python train.py --qk_norm=false --grad_clip=1.0 --decay_fraction=0.592 --decay_shape="linear" --final_lr_fraction=0.0
MLP neurons of a small language model. Each row is named by its layer, matrix (gate and up: input weights; down: output weights) and neuron, and shows model dimensions 96-191. Each number is 128 + 24 x the weight over its row's rms, rounded and kept within 0 to 255. Numbers have three digits each. A neuron's up and down rows have the sign that makes its largest values positive.
After each neuron's rows, "fires after" lists the tokens most often just before its 100 highest values on Wikipedia text that the model never trained on.

L4.gate122:092109135123118115094101117146151128104114095132141119138112152135090138135155112129144107108095147134080151102163135116101138135139137111108141110094150158127127109116118123143090094103118159161082160155100163100137102108135105120149115130137124173099135124108136151083115165130151101108
L4.up122:161109107133102121122116138148149122112124167097165109152140138103130161125116106136116150163074110145084119111125152136130114151104134101166109159098156167089148131113118150138117069105156111117116124120116144121145107155091169134173116145143131118118108136092163148109102143137133088139
L4.down122:124134134150171170139143168124125122158122140134162119179166133166151106117071132081135115119120122160151099150135140098128101094130116121163190100129141099172136140140126095112143103134081081140141163098110143135103089128128109114093126137118134153119104140141147094141122120125117078089
fires after: "\n", " pre"

L4.gate21:130155146131120156166125089131141113174115151153177142135150111168112161130147120132146126124132150133161141082154140129139079132095082118125156132122083086184150104088105111169097122137107129144133148160142127123103144111129161099114145101138133128139159079103114113132137155111129114111
L4.up21:200135135126133146135115128137134158135129183134156121145140106126118138145129126109186139154093107129082150092076111160130088117118149136143093118129161125080153144172108114149074156112124133109147113112115133168150156166150096123170142136112066141121125114077142144128185161121135145117
L4.down21:103148140106103129138132165109127149102097134098137140125115116171175138109144112117148119127161131155155102130154127141143153122099148127147126142139102120142115138157154088096174118133119139129151132173103139125117127149096140146141157125158112156126119129141080117132122109112067129102
fires after: "er", "n", "g", "mer", "en", " Her"

L2.gate154:117131103165167096135134115140109158107139125150129104146112126108108133139158138132157091123134091152146133125103097136171162141129082138116092091077116102164103088159134090102126170113163124169114116161139086083121144114086163113133110107116111095156127157123074155145087109096178136138
L2.up154:145122132106163136148110092145091158098159126165091099142114091132111121099125112151155125112142148101106137121114071127093174138106094138130122162166081117120144113117119172092127108150144140135140188118122148159127107128138123127108153144183117146128147166105147124110124107123124105149
L2.down154:126169098112139148143147107152093159140138105133126071138104112109151127109133063175138118143134105096137150151125144132123153139159134136143116151168138127166142116165156123143172100120087134128131160156139154121064080143079091138134153167091101155104157122143122084134140154123106094150
fires after: "H", ";", "-", "ous", "e", " She"

L4.gate440:117106125132122119140131134141131086132150082144148132133140151129128114109134141142138123121119132172156136131105079122133120108159130163099121104157145108122149122195157162142108144158158145142143123163154127152146109140100128128089121132143181078165138147081119102099171115156130178153
L4.up440:105132111124131113178103176143142147133138085152117090109120137124116129122119147168134174129132142139089159100120123116114100108159108128151118150161100142147129149146149132095147128090120136134157146097108117092122164156122166089158125152128144143130145123136155127097149102165183101099
L4.down440:122123175147154129138132141137189114117102115143156108134137136148135140086112170114125117100130080104088159149158088115159134138100172132129140148125108123150123121121162114145135167127136121149096101086121148114119156133114124161122148114131127105136109146139144101079111125117116142135
fires after: " di", " su", " me", " Di", "ch"

L2.gate454:155142111141115106118153129098085166107119097123150102138136151150140155133130130144138145104078122130121139080135092115137100148136141134118065119136155156114126115117136154127124150125119139155122107123143162141163129162150138152139131138121117097105125158126098135145167098070112122096
L2.up454:101129140149123114119156109102136119110103131117150161134126107168099171102125096096167112120108135140111135115128122123105104090107134120103124154132118135123103120134150151076118140171108116120114084071108140139153143134140160117163132154148132118150134117162137093111146155140138137140
L2.down454:105136166168162156130131126099138143142166121141130125123137147136129110136129102130133124139136144073112121142174127109126109115130138074149116139105136126144113120123168131107136143119125099139120183135183133088086176129098159119150145095132111151181110127121106129151079154103117121132
fires after: "s", "el", "n", "b", " S", "š"

L4.gate152:160097167165136134126137134137122126126137123115131132124128119100090102165169120127132128107140141128124159071138121142131159145139095130133166135137173182131163121100133152107112159133169090098150097181100113103099147095130144139131104099090203155109128151120106116110112146162135114103
L4.up152:122130164148126092107129128149075148141131138140140115159144127128134147143143114123139168131136082178126162116140116104121117109136114096110120134088147124185107092173110127135112124146126135132151151135131134143107152172098117145131112126126129162086120104110119148145156134137107154117
L4.down152:198107147106133157110111090151122103144136116182168112115088138102114094143207136096148176125145130165119108102129146117149133134180101129134133133120172114130128132124112110124139161169154148142132126098139089127134171109114119159099146126104117121156115143140142150133143105143134097144
fires after: " in", "en", "c", "vol", "n", "st"

L2.gate997:124117093205149113127140098128103139108084143152152118114158138094114083154120150138131154103113135112160091132092171132182132116150102118138128165105107110094082087094136118122159096134109132154174113157124092131127147101131121141106103110117127154136129152165119154114180141148156127137
L2.up997:066130133099133095110144106113120094133152158153151157156108171106109108080118135132161150073119135119095128137111117130122107120143128150135129149122139128128122093156137182145100127133128126148135127107100110123110121120133137138183124118117087126119108123145078147129157135098159098134
L2.down997:156111131133069095136126113074087147119160163172156138158133148139123107135107176143086120152096142115098113155119141135124078143094136114114113135127120114120124134144074113162149091151147126137116102148105154113124125121094102147177133150161119134129110070116125158118148124093096103144
fires after: " K", ".", "k", ",", " Ka", "K"

L4.gate803:176130134131099084106140180132130121139144102133141086170140141113142107141118149143151144116171106136155157123086151150139098111109111115107148140144095110152168120146142079156115145104137112133127158105117134119117134138126135147124136064072142148111149142123122125161108115126082143163
L4.up803:159120131168149135119143133146113162113139118101115154144157106105096134108091147147132103133101111115132172130158173092125120142131167186150108139137131130120143150116116127144078114098118147134092172115126132124151121109163115110131112145081141159115148080111151122113151125100122140114
L4.down803:076124155102105131118098133120160142098134119113175154152107121120111143085063151070163176139117128109115126117136134119136130133168143053120104095071155087139143146124130128138151124113117133146143093115125086143134137199083121132131096159125104149163147101136138111128099173139132162156
fires after: " the", " as", " The"

L4.gate48:119055107160148153117104155097132124138111134110091105139160132121122157153160116111096152137125156158129138112154150140089099089139126119174075125150146124132145150134112098076128149154103062116111106138117137100151079124144117118162135158159160123120126160136141100143162168114150124117
L4.up48:136152130152100121191106164098107095130126101114095135099092148125111117132117172144153134128134122116125153132140069121122143121162126164141117159108150152113103142124134106093127168130145079114110129129088126113127162162117123193136120119142154113120127097148150092125118145121120114134
L4.down48:138168142129100127151153120131148148088082119145104144140092077138149101101112173134114136150110110156121115148103132106103120130119110099122168114132129118100181142128159083156098107121119140116123134086137095154118114131121144123118096133120141126182128140112161107132171120140151141096
fires after: " P", " p", " F", " pre", "re", " f"

L2.gate782:146132109145119161148113174119166129169120106112132086129126128107149147149126090145102135137117117192145159172165089118110154102111075136190134095133170097165134111124117157124158131135153123154116149128110121095122132081128104131128085158121177105100119120131111106105104182098128135154
L2.up782:112084131124129110110179104134116130114170140150105131095151116122152123117132102086137152134087102131115138120083138123158135138102127124146187136146136150136109171146134122121117123134107156142126146132152137070097154151092133158126118125116138114112119121097135137124145102169122134164
L2.down782:125097105147183063174099109169109108117107169115150150127145143063112155102115082141153168154155145113115104137157138154111100126138139116103111169143115125131149103141161156104158095137107153112135085156118101159124120131128116163122120137134124133092116110132127142130154127125114153115
fires after: " st", "or", " w", " based", " pro"

L2.gate609:130140174113148147130113120136097150121126164151094122127114151132132152142106141113111143099102107107160132149101113156120078101138131141124112093078153138115122108137150171087114196142160109123117108107104122139088148133157084131127104145116097116096113138142096144160176106171136133137
L2.up609:139157140107101121109137120158115115149136119091146134140128148117143167077113104121105115128178139124123144104095122145165071156122168143102116149152104116112091159155144139134140138095089093128106138109157144121144139152169135122166163149125128113121137149127095069153117108131151124156
L2.down609:112112159110152086110133124179114122138129119094118140115133162152194127079085152113138126097167106087113113105094090171130132124092148123147101109113109132141089175074151114110096147132116166149171140168124151136127131126088180109114098116122125138126092123117122125134126167129103132186
fires after: " S", ",", " K", " ex", "s"

L4.gate883:108141097143116156152135114150165118122150173135117108075178122135113130137144137129092145135087176128104112172117140132156168135114158119173149081144131123130121118147140115126090100118154104150156139131169107137088111145111189120114138151127148147113102157128135115104131120110138137122
L4.up883:163143112101100146122118130090147120111135164092125129132117119159151101105142113105117118134123121145138143159141135099113132082109147120106157090137133166123136131115072144152143150149121090156123146126118147138155154122167128117119209190102127132113124133142087084125134141079108128097
L4.down883:069119130107120143108158131160157151181127162138144107145109112130099163120162085116117123148136183097107104081179143163143137142148161129161144150147122133121162094136078118151145159157090137169114142075148116122100139134136108170146157166095163130137145168084139122134097138140137135116
fires after: " St", " K", "th"

L4.gate351:133097135188100160168145107105154135135149095080135122131121119166111108098134108185119102124151107135100127102125115111149111144138135138130112156091121116168089165139089146084113099109146129149114113130187136131148121116140117150154124184115129101159094135154132114068128127161114086107
L4.up351:119113119116121067122140161133150127132095114134093145138079122144094142137129130118156096151103108150114140136149122109104153116090112111157125153134140091096119101154135124146121171072117113099165083121130109100111141158099131136123096154124174107097124118123113127104134149109093148120
L4.down351:162107085103143082116119123133102118125104100165107134121108110111123128112255124100130108132136130136119136164115112134127137114154096094108134121123143127115133111147149139136159142112144148132145131095129101110155167098100161133140136120087148126130157155087117115102099163096123153167
fires after: "n", " National", " |", "an", "en", "′"

L2.gate490:170092138137143137143109085147163123113132152155103144095127154074145116150114123107114151104093121157132095135144162154153114128139150157155138096161121181116113155072162114139141137118147122109127104116121138083115148126124144120120131129129097129100133142142133122135155126150132078123
L2.up490:090131114105115102131099127119170154165105121132118102122161109183138144133106142126107153126154127129167123159116146149106093111112086158143103105135137120119097120130136128166121135124152174131107172100142096129103122146126144163124127130165112100118130139123106182122139161160132138154
L2.down490:147161111153104102134132090147167161091111126126120116146124129150099131121137160150115115137142150158144116104099126148154130111104124186123150111139109132155142135110109121151174129134117140143172109113104155127150125096082104106129128162120084171114130167081128132120142113096150110092
fires after: ","

L2.gate215:143091121141136149156103103126119166122120159100127151115128073079081135112127088141146111106106173141106157142116144130184090133131114082120128116112138096125132112149136126065099192135112102126133107097150154153135107136127074141145142119105116160098125134151101117176179146124159106162
L2.up215:151071116134160118147140153144148136104171138120111146163135124147108145094123163141150097117113114112126140146117122128131126132118173106133084113104100095117143113117175129146122148155140106107140140096136116162120108113141135114138101106116123117123132147134117149136171122123114129126
L2.down215:143170139113174119115061156145105185121155128137104133110114158151152127119084115140087150128116108134106172130150091157168122105109104143111127142154121165166139123096167140108173086117086128161152165153109093108110095169108128173123147122138107129135095125178118146100132126113081125154
fires after: "s", " c", " C", "ri", " ", " S"

L5.gate505:108139137100139144130128112134073083127137121130111101175140084133101096136154122100167152132152128109127120147149099154134147100172133100095112118149109141080091126127133154087124126127138177146158111118111107135152090118083121099115102061144131107116094150101085159132112128111157150186
L5.up505:135123142111141110143139110155147142130152121162105125134092125088148087127129132143112181102138077145099092128135105158155177151129139120102122151103118144093143111141144143124126135088119162183119158125115139167104138140109123133108097120174162087158097072153171149100105098134172133122
L5.down505:131138159131123127123092127123150162119104094122128088144130104156120084104137169142129143115129071125145124117080140109174156126157134109155109101148131118113162142138121115133130153158168137160107107133139132129163150100126124133161100109135109130129155089130122102154132099147135159098
fires after: " di", " 19", " Di", " Na"

L2.gate251:106131124147119172147149134145074109097082152146146080183163135136091131095128127153153099111180124118147058120133140103162126078109117114114124127150131116141102113084156142118145150141084098076127128150123140105152132122112140128116128135126131162115086109116141131179155130127130115153
L2.up251:121095152147153144129132127142099153130133132106118094134127109118151110135111167120139089123110129136132134094086101090151107120068119134127150128106113099131134149137128144123148116153134102086100136141154110182079120138133112159156139133101167101080176115164153139124112127125096122129
L2.down251:092162130167095135117110163118121130137120151095120161128122146129162098158126162175110111130093120135122116116109079082101155150151149113143116126148116098131145157140162110102156107144118135110133182081105103127136115115111140142147110139128107106131131124135136130146133143148099124076
fires after: " "

L5.gate460:134138099134137135112093139110120120137113148123154146132121140095136128129146125130106105195126102157100110120077166124145121133177122077128120121149101137144106074119132104139160165112107115114124082094110110127151129107096142158112117124145148105146153151120148177139168098130126078120
L5.up460:078135123138125123144103110105129140108143095100091143131152088156175108077152118120124109136178081106125165093148131126089134191142098113146148141150109120164145148130148152105080114100123125152134165130143155092143122137162096136135155092103139122072112113132148149118106141148121120096
L5.down460:124141147142142096158122172168116122160106166089105145104131124136093154117127101143155156102169133124159084103149166157151130072106148080158097090161109135104122151141085136118168123143119135148148115097123113120154109115131131137184084149177143094077132155098117112150118106146112129115
fires after: "\n", ",", " in", " from", "ri"

L4.gate676:134154147139134114084085154078121144141118094082124125104156122135135103116173116154130150109137121106149089148120129107166082190100100158080100104152148139157112109163126123142136137102100127119132151126127082060113110124109167094119122121102138147148132120167141124094132157102128146088
L4.up676:148109109169102129145114146114168120099116157154126131143139101150166127142157127107122133149098097110170143130119113117119100160140186150119143095115053145114115137130093147149108121102138149128147107116169117127143122165149140120120165143165097136129119161182140114156154119097119147141
L4.down676:104133090143126143068089151167113106130119140149113109168122146164104107123161167134096114129113108116130148133131108133113124130128118129119130106153133138102156118111100132133138123150127130136161150129137142132143165086139138123134121110085142120157151148074120108059151138129141122113
fires after: "th", " of", " South", " North", "ly", "le"

L2.gate422:146100114144131138123128109168149133129140148147103122149144134083114117133128095101139131136099153088115070142107115132085136136149105150144145125115110124110148128084139105131106131116114152154134145161129100160127104088143090150142111131177118135126108100125093153090077132126146146095
L2.up422:149150111101128115087132106124110118101163128101170083160184137123157109125110108128127156102054132096111130126103140107118089093101087107114094141139134116135099147091117152116134140133126104105119148071162136134147104123146113138159147142101115131131109134104085144128128141091147154132
L2.down422:135151117101129162129146144131141166126143132127102120138100152103090110138097148077123117147098138134109119112119136119114140134090160122115137122110130077118158100138112132114159118087106115114130153185122108123068093130102116096111149105133097127111112121092137094135126130141120143124
fires after: "\n"

L2.gate998:145163111123147111143100120121151152083125166132086133121132131147119128089180108132108124125144082155145132145122100133125121130106138158123179106095136125129150147105140127119085125151125111115125151142133088112092124083110184099140120151129119134095108087148103089150110126152186135154
L2.up998:137108174098135111161100117118114152128155128103120126149127100139152141158130133165119110181137115113109168103151098121121090156143111129174133116125106100130143081122164136126127163154140125179125143125098152124083138166082156119112104106086111148108163127142090122118125113081124149127
L2.down998:133097104179137153135127150148126165074139129124100130154127117117131126102103109124104106133157122122140127149179152141125133098137124156135155128144130142168154157124127167145151106130121144139120095068095126160114087135122144140124130122134187147135153146146149091144155117147149100078
fires after: "===", " the", " The", " player", " count"

L2.gate553:104108082094114158111128085120109131159083168140094121154137097099123126107130139180133098139136110161147099136106154115150114097146117130167083103138097083125128127119137160123110139168080094145124149146107166108136137117141127090142121158138161177088141112143152127131140107110171125136
L2.up553:149115133145137108109135112147147124165138100119138150106088125117147130137132129182136096144075128155163119121128158141104128172118158131121111109153120112126114137113153105137145146127176160154109179138091145124115127142163148113072130128191161142108156119115153116122127097126151103126
L2.down553:142169137073109131110132092133114122123144091180116127141166143092139100127167155123121140121111157155088093150133147106139114126123105095119110126143136131116203118130083171144130148114110121120126109131091125070146147145166132116101095128108085112171157109117122099117138149111122147125
fires after: " ", " (", " \"", "-"

L4.gate30:110165118101137100146139136166106137095087098082115108160151104120112119166141140115140112112123100170130083119146129087121106137122137111123103138149155074138141107099119141086085113126073123158096156130188183137158155178161138103124085126111084125143165130117166138122119104158175163140
L4.up30:109123138126109114122100103121131152105178112101104123150109075194135107111107143142146103122131145165083153073146110106115101123143130122176124131090178117093127152131136134143113130117117122112139122146163138124096137171095117144136143145113182096133122105126163139105138100133086153168
L4.down30:130100120073146124115121177133113172098137126097133125135130124110134095112133128120128176123129114153096152133095150129148146146132196151115128096100118107102142084155111114137101116126123123121122157097139093097094159159107115139118157151162116141140128141164121123115113131116119154093
fires after: " ", "te", "us", "s"

L2.gate654:130171116168151129149153109148113152121128176096150106166155125121158164079128125167132135137144124145129100143149139112159064120115132104130125139108115178119110114135103135135114149090099115115097078183119147148133157158102138089137122133133110135127175134111097141126125189121106095193
L2.up654:118145128120166158132086080127105118129133150162119142120117135155119103124128135112139147097142158113151128154124133138130161100115142152150112112151095134132144123113124145161097109142109104093132165132123098141115121153123096145117153122138142124121140124137152126130141114139125120095
L2.down654:114156155109153093149140126171087152121141137152119149137152149117124129138099118132111133158160148151158147168120125139178123146118166154157154137118105146113131138084154142097135117135073120091156139090149086136145117168087111109144102177120095089137128144125127142112122103136135145142
fires after: " ", " re", " C", " 8"

L2.gate297:152107126124101158136130119105100113133123182186135129148115094152085101154127127151125103141133105155141076098166113108112147076124145118186106121101099097149067110160155169127093174131116089152125112152146112127163155133131115132169147156118102160112132139132111137117118132129145105116
L2.up297:126165143061100109124149114115138072117152127145114119112140094143105101116135131155130107125124106124169122141147120099131139121145217133121122143136133111128123081109135119108111132135147113166136171110176159142164097128133116113115151115107112146106119129169117153117176178121124129120
L2.down297:121126133096155165116161125133142151164115136140143152167143118125151152116132138125119101134145109109150093100110113195117140110121151129155140118109146149146134073128115151169175096184110157158127144153130154109114135129083133140134146122040134102118154138133150132116135122134100114147
fires after: " Le", "-", " Se", " Ra", "er", "e"

L2.gate723:193149180136079191142076104155129130133108114117163112180130127093133110118128132176164175165127094142091083118128123096171122090122122132115133066082150104133111126152168153133120132152127142120153157111157109138080128132136143101120120128133117154124133107146149120125150133107136104138
L2.up723:112124172139122120110103131124120125109132119120163119131117179108144117095088114143122148147134125125118096110097130103098091111147096109110158143110031144101163112097122126147120144112143088166094153084169113148129108148143161132146121143046096145097087151149108078132124100130095120157
L2.down723:113123119098140159121101148119140159134142109142068119154141129138106113083083119116121104110147091145131146140104125132128102137119107104141137115138117108133142126112126141098124099115147101106171158132115108105151141125094114128162144129141129107140104143166139125137147117118102113148
fires after: "\n", " C", " ("

L4.gate471:111130106156120168176071107117104108150144107100142102136089116149143134172172128105148110165089091155123113064141113161144122164129107123142147168148125101113131158130102150083067134123129098096161107130146113138157092158103117113164121118122120151125137139125165140111107125099175159140
L4.up471:107089122156113137150138100075143112096132133142108100165113113104152107121137159137154135134163194109138105078129113139119129139085091188136130123094169123142120159143146154120159126153117113094118135144107148131143146123151068147112124094146107113110181124104119097179135135077137138128
L4.down471:114099155123157129126108104118136128098096134118103115164133103147099116158106090116116092151134118124114092161131132120132155079144131150117131143115105096163133175118160141115110093078114135091126125111111120098107129110087115154139046127159101144150118124126141113124124114135118123129
fires after: "-", "\n", " ", "|", ".", "=="

L5.gate64:171098095143146160133104117163128119145143126146120112150136112160142122141166122138105107177117098128133141069138108120131115124159083134131121146153180127071115159102143142090115154145140123119129091111120131150138118130131074094119107146157118158103142145127135124144171112173175124175
L5.up64:138127144144121143126129118156141146177160090138145116146121136106110063160160129134140118116161115136137126110118154109114134132120119127133092088129171118144149100143140110105134118144133115143102148131077167103097129131101125140109082121143124145136125100137125087134076113124154124173
L5.down64:123143134123124123096126123168096139110098154134097111105117062153146134162130102143144112178111174116096121097139142084149135120119131136149107119104135126133146138124181110135114124138104099101151134125146140064146118143136121141118138105133141143126082138129127127169125101112120148140
fires after: " ", "\n", "-", "==", " hold", " f"

L4.gate592:150140151128141092098116117107111186140135099132114067149143121113101120116134128108094147154104133125094143135086125110137109139184143128144139121131133150186105114138171108090118138131119108175124125100108123138156147149150159120154126136139134116146144186170127099122133097107119122100
L4.up592:123147126105156146130140130112128114116138108122068108127100132170141134125130119127142088148124116126141099127120079101129142120171129124121123111171101137142088080116117136156153115123102110157113179132133099127179133160132095153112115126119119114139122109148128104117126123124076101125
L4.down592:138095107170113103156128111123159136102150133134152078134111148149146119144142154101117118117113092118168099130123103164136124118135116193132139137169100098165130166096097096126122116104163141144110102143081120150099112123144111159120154144157080123196164108138118105091130121131141118110
fires after: "c", "t", "s", "n", " F", " f"

L2.gate243:143115127111118068109142082155060106121119133111101096143155156102137146161090097117129175128161101096129137125142140101138107068161054105155114135117079143132084124078120115091098144130129136143109169162149142149127109097118111129113151117137143133119114127120077162093132117115172119085
L2.up243:112128126112113082101090076130091071137109171113132117131161112147164129160102104127100174124137133102111110102143153121141125072132091118172136126117119148118104092118178095105092151149153098143111134139120136090118098099154130106194095104145165103137164126105076140116106187079119143135
L2.down243:124147098118205150136104151065120142107151165132103154163104129128102143135128156053077124169156132152106195124138138137114128104134175151133158112109140112144143093149090132120108140142180129122148131144162144116120109114117153097110157101136100130122071105099125106131152119123116118131
fires after: ";", "W", ".", "D", "\"", ");"

L2.gate986:108124104136160126111114128116126097148138083159111143089144118099152083134136136097088145126106111108121127157112113150138095119073136134138121127075112111143124117185140116130126133172178156122105152118139155134137127100112099137153128169131101110114108153145134124121144111146135185125
L2.up986:153127128133087152144112131134122167075137142137143107162134101120150088107071163135072106157108101108088119128053132130108109096103149101135115114126125101124123129171120135159140134156174126104134170076133107099126116115145170088147140136106135133073142137166113163099123130138103160119
L2.down986:146123133142156100093131111175121126126157148137125086108108139121178106131166115130104115084164133140120120173166131121092166096140140156123135101096130120139126149102141189130132143124086143143150132076151121157121134125115123146116159107107142150158081133086155125176122163134136147124
fires after: " re", "re", "ar", "th", "r", "ough"

L2.gate959:118083140165113118090115135102101119185150103103145116105121130125151123124139097152140146183145110120179153143143114145101135118125127128167143086161140127125104125088140150135123151124123114126141120146130172156074152100162127118127135149097162162090117140125146145124157134137123110147
L2.up959:092112111127100091113115089088141084103108166101096161121157106138150188155139163132133102110183133127148132102097105086155112170137173130152193114138188152101121147152111083118124136142134104152113096132146148123081128110151128134124151117094119092102119156170126104106122139159134171107
L2.down959:162122119152173131146119079115108115094123141137085129122191120119135174112143166180159098131103119114080129137128115132131131127115098174138106126101188115082141092159113116134110121138140154131099099137100111135132118155149103093136118111124107152122113164130161124107089103113129117127
fires after: "w", " w", " st", "re", " W"

L4.gate53:154130103129121116118163127115099137125129135154116117147127122083136129146124097181132105131117118139139136081129086153150115134097098125174118104120197073128155115094159140089137150151140128109112154173130131151092131088171135094162121136118144085131124132124124121101165115128140119086
L4.up53:131143133131131165117167144118112149106090115159144113128167097146091114152126141139138109135121152153137104115093134155145121141172146130122116063088153071136135120142136124113176162141104080110087124130148138133128173176123113137089115158145140168122126099096141066139126132155115166147
L4.down53:150136131106102109091123167142101160101059151139128124125122111134153115139173184108137112103122130162155140128154185137137146134154107132136128133156125133156149116128181136094174138137148157138133108124132121111145147094111121156131113114108113105167126130110080149128151088062120078117
fires after: ".", " ", "-", "en", "n"

L2.gate616:128118121155132123092129085136099114139082158142145120168163192103115141139124122098171130136147148166139070118088130135142117074132083132106134127159117131142118123119174151148120124145161146118152133099137135075178113113120134134132129105099151155093113122126119191114147152161108147152
L2.up616:078094120143141146100139089138143114122155107110122117129101077150083143136119159130103118125171115139118141140133129174157110128142149165131161120148085151127130110112090124171142128142167120141138158092160119136098119137118132089149098130143119125118102138151085118114117111161125094069
L2.down616:170163127162082122156125100152145146112109105124145126143086133101120107198114130125144109149136205106111153144124089146121091146187159127136147146159072138163145102104101090110135120145119124085147118118160095135123078112124152099149060161151098171105103122104129122123108128129118138119
fires after: ","

L2.gate301:122098095112131078068112120177138123121099119107116117128089133105120097110100131146132110090101123075148104138140114147120133089117096113101135103114133146140137120098130147109101124155144124144127110144090109066129103136114142153089099102168163152121118150136130101128123086130130141129
L2.up301:120132149094199065126116068156119102120080110137183149169155142156090139104080160101133134090116158155142115105129118167132139082108103101153138122175128146078151120123073129104159095126130204145129096125118130074125084127128123109122190120172147128106167131097119102176149141123111152112
L2.down301:162145094123151140112132140120109139162145131112138157154103146138126118110111138143122154149091133147112176170139103103139131100099153133143136110136139104139100122134123142104084138145150127095181143139154146108130159122099100128118152128148124108089085126129157132105109117103091162130
fires after: ".", "\"", ")"

L2.gate52:113109093147116118102159105135139085111124131136108138131098132163092131104121143161161119115111126114110132149127111137115081104111118123175139095130108127136115104108159117114063111132092144080130100146112087136122133071122115132166165129136092145189103111083156131126144116133155156135
L2.up52:123143176151148151155086130146134131155133110123105114166125134115118135111152167180126113162140121156179145115155136142141136124156112150138121089125124139092170156144119162112086163138118140142122116150123136074136140160104145117116097076083120157105160126124089089126159110104144142129
L2.down52:118065074142154131140145111117117133108094144104094146132170141135126141103107170086137150118128146077179165112120147108150135122126140133119076105074116143135130153123106098135154158126080112133114146113121108126077123082118164140181164156163146108163145094131136143169093144132142078110
fires after: " A", " B", " K", " The", " the", "B"

L2.gate299:152164083140118107124110131143085120110151128151147107173153147104132106104107142137140122115127114117107133125126101149145130102116132091135126147115110114111153118104163119148124179109105134141112181131113103137157162096122120098163117096150160183126109107122128151134155155093172140143
L2.up299:139122137136135144123149147139124158096142108102106137094154106097101163110114125091137150188097116118144150154121142139082102116109180096160121148129095129169122128139134106081117080143165148152141130146100111170140166148106144163070154194127116125156131124118096152057116153119123163116
L2.down299:121104121115181112150111123128181133129104132118106103182155128141146138084128150138139128139120148126167130144178078105169104135144134078151135095126131118130149152153070125133148139174136130115085100087137152151132085120122113119144121178140163164147176145153107142091108130096145089156
fires after: " the", " The", " Be"

L2.gate93:144166147175172092152151131106138103086146110097102108138130114145138109107126173155144140122142141112108127136182082120153069112122133144155140108142099131145127100146177122099100172147114152108132114103170100133170137123094161104105131108134148153140144118144141120115134122099122145141
L2.up93:144125142125064076104113127161128102148133136137147082091148158138108114079173127145142149133091121157140096109105123122139155128129129125119164165187101126169144150157137124105148097105114112136136145128117134115129133133127103140118118092107145141100105171179122118137131093165120121129
L2.down93:121149136094126164117121093149099154137105165116130156129160168121098118119123112128064108138145137155134102130125140095133110109160145149111150117159094124134137163092146138124152100134161141095110129129161132108095187140124146143121142097106102125164118146141143087116123148154109101106
fires after: " C", " to", " c"

L2.gate833:143135108130107091151155128128147105153143189125139128146106136134159092165131104164152118145103125150160111136165149130122097091126126108107152131120089099104134099120132129099125125147147140116134108162143114128128113081115078119171111091157135133108148120091113180084103189119132129086
L2.up833:124111170144123095110152141122134103126108130095092126137148119122125181104084170122095091143178110099157153120105120083124126135111114138103158095162094161110095131113167145147098111152127104150120141136154154149168133098129134130114113119113139108134144099135147163110083104094157126140
L2.down833:129120115123149108118178118132118143091121133138112054118127127098134108126110140098092136130095097102158126140124164079141112178116119161127117136155133188111127135154126171105110132136124140139165104142154138126128129140127161140135142145134116117111085116102157121150113156170184096131
fires after: "″", "°", "est", " P", "rop", "mit"

L2.gate665:129131115160081120097157083115119124114144170153118069165132126123108121127138106121114153115061106130161074151176102100098134114105101121140126124135113147143116095144132159145174129145139125146150165079134158165139144124121074120120142138109155172088173127145104129132110109083097137175
L2.up665:102137109107149129120140155154143135092096104135066121131123109141117109107087146170156136144111136164136134131117159141149142128103154125134135149154103156127164109135099129133157160115129164104099146161165138103181117174127111119097109118129110071104157132094121136104121119137147116133
L2.down665:112146127110150126159136128133155172147125130102122117100074114120119164128121162119142087068127111109097131132137137174112116112134139153150124114072111181151160144102146138136123131123159113161146149169129153157104148124111122099153145155158201131102126130144107128163078117120147142131
fires after: "le", "e", " Le", "com", "al", "a"